{
  "num_hidden_layers": 12,
  "hidden_size": 256,
  "num_attention_heads": 4,
  "num_key_value_heads": 1,
  "head_dim": 64,
  "intermediate_size": 704,
  "vocab_size": 8192,
  "hidden_act": "swiglu",
  "norm": "rmsnorm",
  "norm_place": "pre",
  "norm_eps": 1e-06,
  "positions": "rope",
  "rope_theta": 10000.0,
  "rope_fraction": 1.0,
  "qk_norm": false,
  "attn_scale": 0.125,
  "bias": "none",
  "tie_word_embeddings": false,
  "parallel_block": false,
  "init": "normal",
  "init_std_qkv": 0.0225,
  "init_std_o": 0.0,
  "init_std_up": 0.0225,
  "init_std_down": 0.0,
  "optimizer": "adam_atan2",
  "learning_rate": 0.000968,
  "lr_mult_qkv": 0.7,
  "beta1": 0.9,
  "beta2": 0.99,
  "lr_head": 0.00559,
  "max_grad_norm": 1.0,
  "warmup_steps": 229,
  "schedule": "wsd",
  "decay_fraction": 0.745,
  "decay_shape": "exp",
  "final_lr_fraction": 0.0,
  "batch_tokens": [16384, 32768, 49152],
  "max_seq_len": 384,
  "doc_mask": true,
  "train_tokens": 256300000,
  "max_steps": 8269,
  "dataset": "wikipedia_en"
}
MLP neurons of a small language model. Each row is named by its layer, matrix (down: output weights) and neuron, and shows model dimensions 48-175. Each number is 128 + 32 x the weight over its row's rms, rounded and kept within 0 to 255. Numbers have three digits each. A neuron's up and down rows have the sign that makes its largest values positive.
After each neuron's rows, "fires before" lists the tokens most often just after its 100 highest values on Wikipedia text that the model never trained on.

L8.down53:126124121128128139106127106101102197104146120112120087102119162104155109121126126146175120139141176093179167130142154218108135127167119151103087089106138084054126112087115154153168114078148164131124104126148161107139118106128158148096145134143103093193090167067120108139164030078092157110117075157115153136098179155143136144108173204121160090141136130173097098139080144087138142149199
fires before: " 0", " 2", " 1", " 3"

L4.down638:137170132131100151115217136102133127117109099135112152079166166138151133107136176128118108059171114152103169145151146162147077092117018128127136139145136125160102102094139181128120154164122121187127085117091152122129114149081067130114082117112110099112110126136124126159141108173119143112180145131077141104135137135111107132151090134125142119109105135127107125182176132129209104114111
fires before: "="

L5.down172:112135128117134188123115168154082121161120078093139119104172130118184145137102081126161120052122149085152133176136141133146098121127144111126128097124085067099129110121140114154160097137156122151083129120181160156155164092192117145124101115086057135146093182087147135164101113084094118153139083170136182103157116156131111142082089168074197157103140140163126114081135095059144146081173
fires before: " |", ":", ")", "–"

L4.down693:146122118080112110168049117139164103125124164127114203077154145136121118120136132131123109096102162165162092053131125085112114143169107129134052109114097182093097140174093217158178152082048120157110136074133125131073150102126109150078134115117081155133102157131098113152095105175099152099161126090099062080104174166135099170101144121071166111130139171142173113156189099109169114086151
fires before: ",", " |"

L5.down159:113090103149199050111115140170128132131150065055157115117150131116145135085135166159120151171123141072126125112169143117060168120160076101090177126203088105170148104119122144121158180104083100046185129124087081115147185109133130111184118100133190122159124133100105100071084174149097129159171122145149142142097144142118170131153086128150060162190133097145101124158118176110154136129105
fires before: ",", "'", " to", ")"

L8.down291:113143114145147056119102143131183152066092151187113150130193085151103146111168080196152148091146103086104096154144132118029125132090109140170124079116115143143134115105142101083156173156134125110095101170091168135138178153129116123064176131111086085068162140078078173148113149155112146170111165098086142174151115114100165153107123143181096177137115112110129083092111119125138157146152
fires before: "=", "\n", "\n\n"

L3.down613:134084121057133197172124098077161152092150116097085108152166146102176107126160094131117104103142153102127108125189112142128113116130157174063133107186148169143090114131113157096162206135107114081067119146068110138161197117114130123170120174136143157145074143093107081118144143082131117120132106102094088111072015091094127136085106179162109102166178117079100119123137062119094118110140
fires before: " to", "s", " place", "ing", "\n\n", "ed"

L8.down50:141142102135130185123106087110156158119176106142166178161096145179116139093093103097099132201082133137153155177172151127111126143148144119150150126099122157120164165133114140141093150079148170074118124163056171111142192098142192168136099112143123086147121153172095122139119145163124145133118127130122159146115119209099098240222111091135093165199107068124133129138079080098101140101180
fires before: "-", "|", " |"

L8.down372:109178138138196112115112163134131145124085080099156142156094156073108100170117083106147139107155116105131109076148145160133154138109120126121176119072085153134164152074145097132139178162056106086097167078083133120152123144091153096143142132040191126139112158126151116203095139091113164143095149150118118139098181125115162131114141142112136111172092140138090171178109167076103077122074
fires before: " |", " medal", " /", "N", "s", "="

L4.down478:137146105114123106111108032148159114114093121123139126110157140128115154204138099149122187255170139096184145100103171130068048089129124075103201141059094073112097074136079132093145165107127138160099132133157120096108122120162110122086123134116148115097142159183115073091105112137164158153099139135137132118119114121139096112123147127040131167053142167151129172162106132159149170122137
fires before: " of", "|", "s", "A"

L3.down55:120124181160189176061086045119163077115112103117191098119145136182130140126124119117103143092120119109078129144178120128173069096160149182073138071142140066097116163152110131131146110152166130112141099107075164075145162104125105101091088117185140136136106153112136111092123098121071064156143119133143174154142159135127128119131071218105096098154145135106144136103108177076143128134127
fires before: ",", " to", ".", ":", "s"

L4.down321:140109071165155138161150094148118173167084151108134117095171110129110125109087076126100133100161098141096124139131115127113114090114073155174151114064141115115162151116109125111096115122151147116134104050108135087109184190175102087136134053044074136078111162157105066117109113138137135143206125118127203112160101108096127139160122100110163146123171137130093142086158177156132156092117
fires before: "-"

L8.down76:163167129079123137122151095140053169087116155170124118107051135099093194164117110095120094196147165080152181109094153089151122127160192155111179140189113132243121179169107105131101102064165148104134129145127114105147158111160113171128154166126105091136123134106136125136182100073092109118158097162131158149133088143141123136111149140092159069114154078104150113051052140160141123151163
fires before: "-"

L4.down337:140128133116124101132135134139104162138138138119120139204148111111130115109086158190149099130099127144080144166150089143125161183122100123190117071151113111040137122098146123136143092142138129101163154117139137117105092148117121208154170144111156110097144152164133129193110198093150140193121084159119100169080145152111133124107169141192131144132087119158130086077134130164141123086168
fires before: " was", " is", " would", "'", " to"

L8.down672:142115144194118118122089157099174181110135085116094126111175116153169121152158072173090173255070105105110121083101122121180085122189132100098124116149091086119129176134113142115174136174074138167173159128155115116118121148127113148092133101149135112087147164133121121145109145122126156115077187111130105118051160143142083142115099096149104129165105115159136145125106120105097087090144
fires before: "\n\n", "=", " a", "  "

L8.down31:143136136172206070186175117102147148153105149113177150128132165125163121126113048152111163209119093149108136187142133107120122096125086105111131125112122155140113070146121170165130142189158151049133185128118084096151175141115094133136093085076107074128144115145143125159107204167129180098054188102157143170117110122114147131110142105212131095109114163095086142113167136150201099146146
fires before: "=", "\n\n"

L5.down683:185099103068137083170128112181187099100130097115131119130110198114193139125107154129105161122128105105177167129126122163114132186133165080126132111124108137080114168102101119123128107135147149171128203101129091125101097119087198161109146120169174103136111202146164132164146139086081150080144158114064082119114120097140085119138053134129144129131148165162143105100170170092162146124166
fires before: " a", "\n\n", " is", " an", " was", " ("

L7.down302:101144103162118107087104186111102102082150118199131092101158090125174161128113112116100177183131103087174128181086119160176124095140134096161159096070135159097095120131112126092137171136097121108115084137151096158138069195125136136091123119136136200172129191130112068089121114152153130103182103134165120108206180110099110133093181084107151125111131072128142030177139169095118149088152
fires before: "=", ","

L8.down241:105166130099117084105175156156154119113103153128140141159133083134124185131126087190117149140143090053123119114165185133028132204161112120069097087152099078133122088110136109098056152114119128113117106093114138113115121194102157156084162133134116071177198174136073085179124135151095140103188109094143094131131098109141177116165151159094117108076145115129164090134041165098111153160098
fires before: "W", " by", "N", ":"

L3.down15:201156101096163121089188150095144144014093154137133181113135114176174125114133179142137150127074084114034151128152092079099103104116080122158115116083107172097157128101155094117113160154185143112169149138159121112174133144133186070107155145113155116136134148113136126140170144151136162098131115150092106160089149109157153111105118069132212102153132140145169116149148192160116128163179
fires before: "\n", "=", "\n\n", "92"

L3.down68:116185097140177122089156061084144119175158118093111145147090161141105063120160072098127166125092162110064071106064132143113090122089065099130179132166164164092124098121178169161175124133163084146067148148153159147113129126120189125106082195168118099168101122143127147165121125162162182058141139118157178191134160115139103092137045164081108118124156127129108124155167137070125102122120
fires before: " |", "–", "."

L8.down329:109091072079120131081105108132131129167110174100158142127143128144149126123163146131064120093101132178134162094117138083073122137178156108153146174128107160138076167124131087057161118127096178177042200142101207120178088122134152065124125105103090156114112096127121157132149118134130161030055112128104089182171106142158207162163151176091084121110138202057071134110100157117139116134137
fires before: "=", "\n\n", "\n"

L5.down141:147130083137143103131152075149159138071132129127126111157210154120100103078143173102138179147192091122152113101122066171121117169142145063184128103105125113143143112139093158080127112140151113123137076143093147155151106155082115125087118054098144121108132142137119059129113119144218129100134045132150151121120149093114107158198037089137181144100195148089078157117151138148127105113074
fires before: "-", "|", "%"

L4.down501:103191162126157147113129156129236095117098098138160183145143130200196125133131143187135103109159171085151174137128135156118067124103208079168110057159123138096118156129175104126117153137115146113137139160113160135185069109118133127144158127172082097105138137098050113168076092123146095119123101120055156126125147178094176098095099206145126133094100086065081125145085111121144132105107
fires before: "\n", "=", "\n\n", " of", "."

L7.down204:151143106071128109140119136118050101156165132084109135114117135145140130141158128164073103151143162109180167190120147082119099143165138138107172152117147022112101056121162100168147094065121155122144145093189205108129155135095153153221158158139154099171100159100117195136112144122163117110145095133109122099175160106119117098103077146115115133135115176142068154195142163154092095115092
fires before: "=", " Votes", "um", " the"

L5.down450:120165163100123096177163175156090154175070164096064123111141152111135072154172089100178107192115132117158131194126119099139194124089077131176146092088124119139098124151170099164152152092131109115152114012119155118131165135133143127117088179117138129084159122160160104104083188126101138089139077142143139126144139141105126156147134074157114117193148136098111140081152133127153152140131
fires before: "-"

L3.down210:154203136165045104143152140116168121170120146171150131074103129149132161110139132114120156240023070126143149126151148077116166083120132108130108101136186086116145106141127158134172156090083111101153092107178075079111120103120139151086103085169099101129186172218137155144143157182119124136128115109053163146136105083110099108132146156182126139166094173175147133122139164131164183102136
fires before: " |", " ;", "'", ","

L5.down221:146116132152139143195149149147084167127121137080087112135092088076127095085129091186165126100074142120142136126132159163076149121117127117059115131124073164123122109116150080155111095098072147115180096132193180163108090196177131107140136093116085167125093130168119116123150122171095164144079122115188057109177142103119122141159148145144047094095126143115168127169098118095167130094124
fires before: " 0", " be", " —", " 1", " 4", " ."

L8.down492:165138174157177181188139096112122085105127136149093120090135116126145110082146133112108239255122103147121132135120094102073150087139088074094112136137082148095138113165133143115098100207141133099076134115146108132136110117104138095138132126115095122142118121125140096119148056121139157185097159106146125102132125111146069151161255169176110089157097102140081107095138180145130137143109
fires before: " |", "-", " of", ":", "  "

L7.down324:143096129060164121130099085113089161162129137059108167111185084124117107154129123105090098028082103151170091064142176131043074161103137135105134073120108119074137065147175114100117093097131170164151142097102111154129144111145093124142124102082118128165055202079107158149066094142102137126076161127126127134142174110113134112121114117148153126176095071094153123115155121162197127120130
fires before: ",", ".", " |"

L8.down61:094092126158091134078092096116099107044107138160112158166102102090058085104096156115117135139188135156106171133253122145139168157113098127185072104129122130126140150128138142087109170142112154096170086178105157103139092114108066152105122119163134133116143100129074107136128092121109139093088091148136124115111048094063102155100118138090146069095137102102139153133089096125090108131136
fires before: " –", " medal", " |", " relay", "s", " 400"

L5.down362:135103154142115167151111084100076101139114143135132145181074137112095074187106124145126114175085145161161137129078035092135133141107059176099164128138167176170168097091116119134136162091153116127143090140204172128131138132128193107087183118174113148131142088093091148135094127132181093137121092133048137076113149152097126106109050133142158166149136135144143151144128091172120092140114
fires before: "-"

L8.down87:113117146132165065121139123166163133108121074143125164140067126102165144178119128116140119178123182171123122111079118082121129101121131134122126124104167164153146130122119136218136160126107116131130114141117132184146170071089112107134166158114108137137127128160183190175166103206122157090114167109162191160148113152119096110130157126165145182131083058101081151105144133099162124096119
fires before: "-", " Gold", " Silver", "d", "ue"

L5.down274:118131126120140166156122158135119144134144109133123140173116101134118106159119174198087135108156121108121133159104162113146191179131173140116111147157107075103146054174174125171089096095086155073124159184131097162095151129152087116091133139126153094121157163203153121132137161141143169099129160097086096126158139126115170139124114210102102123110187132206202156155092111093188084135134
fires before: "=", " =", "ion"

L5.down436:113129144053138110174118148147125100095155092100082163137179130112137133118094169077115093130146162105179098150143110108102145160114128114138117129102134162100147081130122136155129120113116181161123150114171109171255160139160127107151208081195092116129146134102176146179063193084126133137140142126122117098172126167140148125153041201123114113114119128134083111126156114097118131145115
fires before: ")", ",", "–", "-"

L5.down637:112115107113044126138117147137116170142146081166115122117140108164122139121063129160225106164122139151143136184151104165143090108134154114118142181122132103125132144183115127153157132131119089132084159142048135124113130113120147120178118122135106194091142140125160156107142111121172151170127090089058103070109090086064144094129143055151080150132092130107093161193062103108132078117119
fires before: ":", "ang", "\n", " |", " ("

L4.down643:142211152135087133133148126104154111117149155150091148129154124101130124123177139183127105133167171089090166112147110098098130149121108096120109093149122128144095097153123166105177094073114124100155210105112119134156104126123163048135140170040141106103119144107143072152211110133111109126135129139134172126123117118094119167134068189102143187110090119127157113182176115057166133072124
fires before: ".", ")", ",", "–", ":"

L8.down19:047098135158144126140146141151123134101075094120122081127112150162050124118099177140131133238148135159118165155190073165120115100125108162092111133109135122149142188119149141082121140137172076136116076084000115139129123152110142132120137098128118133124164139110139166122133101125094176074118130147146189138135046137109188093126140184164101115158099157151158153074083151123200115096133
fires before: ",", ".", " and", "\n\n"

L4.down413:097123129128147114184137127100140098087114140140071146139059139107113114124126083229132104102088124110120131083123115091111097144147110148100122112147133143131156125110118137155022085143167123137194081140101158159115151165121152086156092112119117189060141126085138107137142130107140094090154116145095121173161112130164204134129172182124160100127120164162139201173095158092128141191147
fires before: "=", "\n", "\n\n"

L8.down381:116157174088102124139136166137105127126126084134103104123138201171089106128159084135173106133160126100140099131181166152171138141089103081116105118093109117128128145081224153149182187127093159101126111031106107150125059145176111118088105136211153169105151062124156082105116089153080091095192095167153122070099086133168188070154117120125134173078128131065153123177112170110158122135141
fires before: "|", "-", "born"

L3.down673:140115139145117062155102188121125122129187124165163188105117136154106159099190145169127121045140158148161131121110114151130144087094109131150134114137142246135133141209096150113123073147158127145135098162184173064159131147121124164139141137117158152127117172144108120139149130114093126089164112099095127048172160125120079122124074150123089126135137146145141121125166097130122099144181
fires before: ",", " |", "("

L8.down190:131107080094141111132108117144160131091093136170160077154119163089133175108133131113154104019116146165138114156207141124173127133133157144142146113114116125146093181177169151120152138143163157099097120088048147133141139115084146184116107146138144166113057193159153099120131174079173196106104082140108140104124138100072169142107049106169130147104104153108133075072126070153165147131151
fires before: " |", "%", "-", "\n", "/"

L8.down601:120145126097192121121103135078039153130139132086147119105091146159119166119113076133179094000155118091096209142128100100114084122131125154089132126121132097088086135112185103148146148123116084134161092064154140133106116148177129154090175110119128162150136091148175053100154101137157116108158112101147131097103181129159121127116123108132178125138077159145122144151097085113091134137069
fires before: "-", "|", " 100"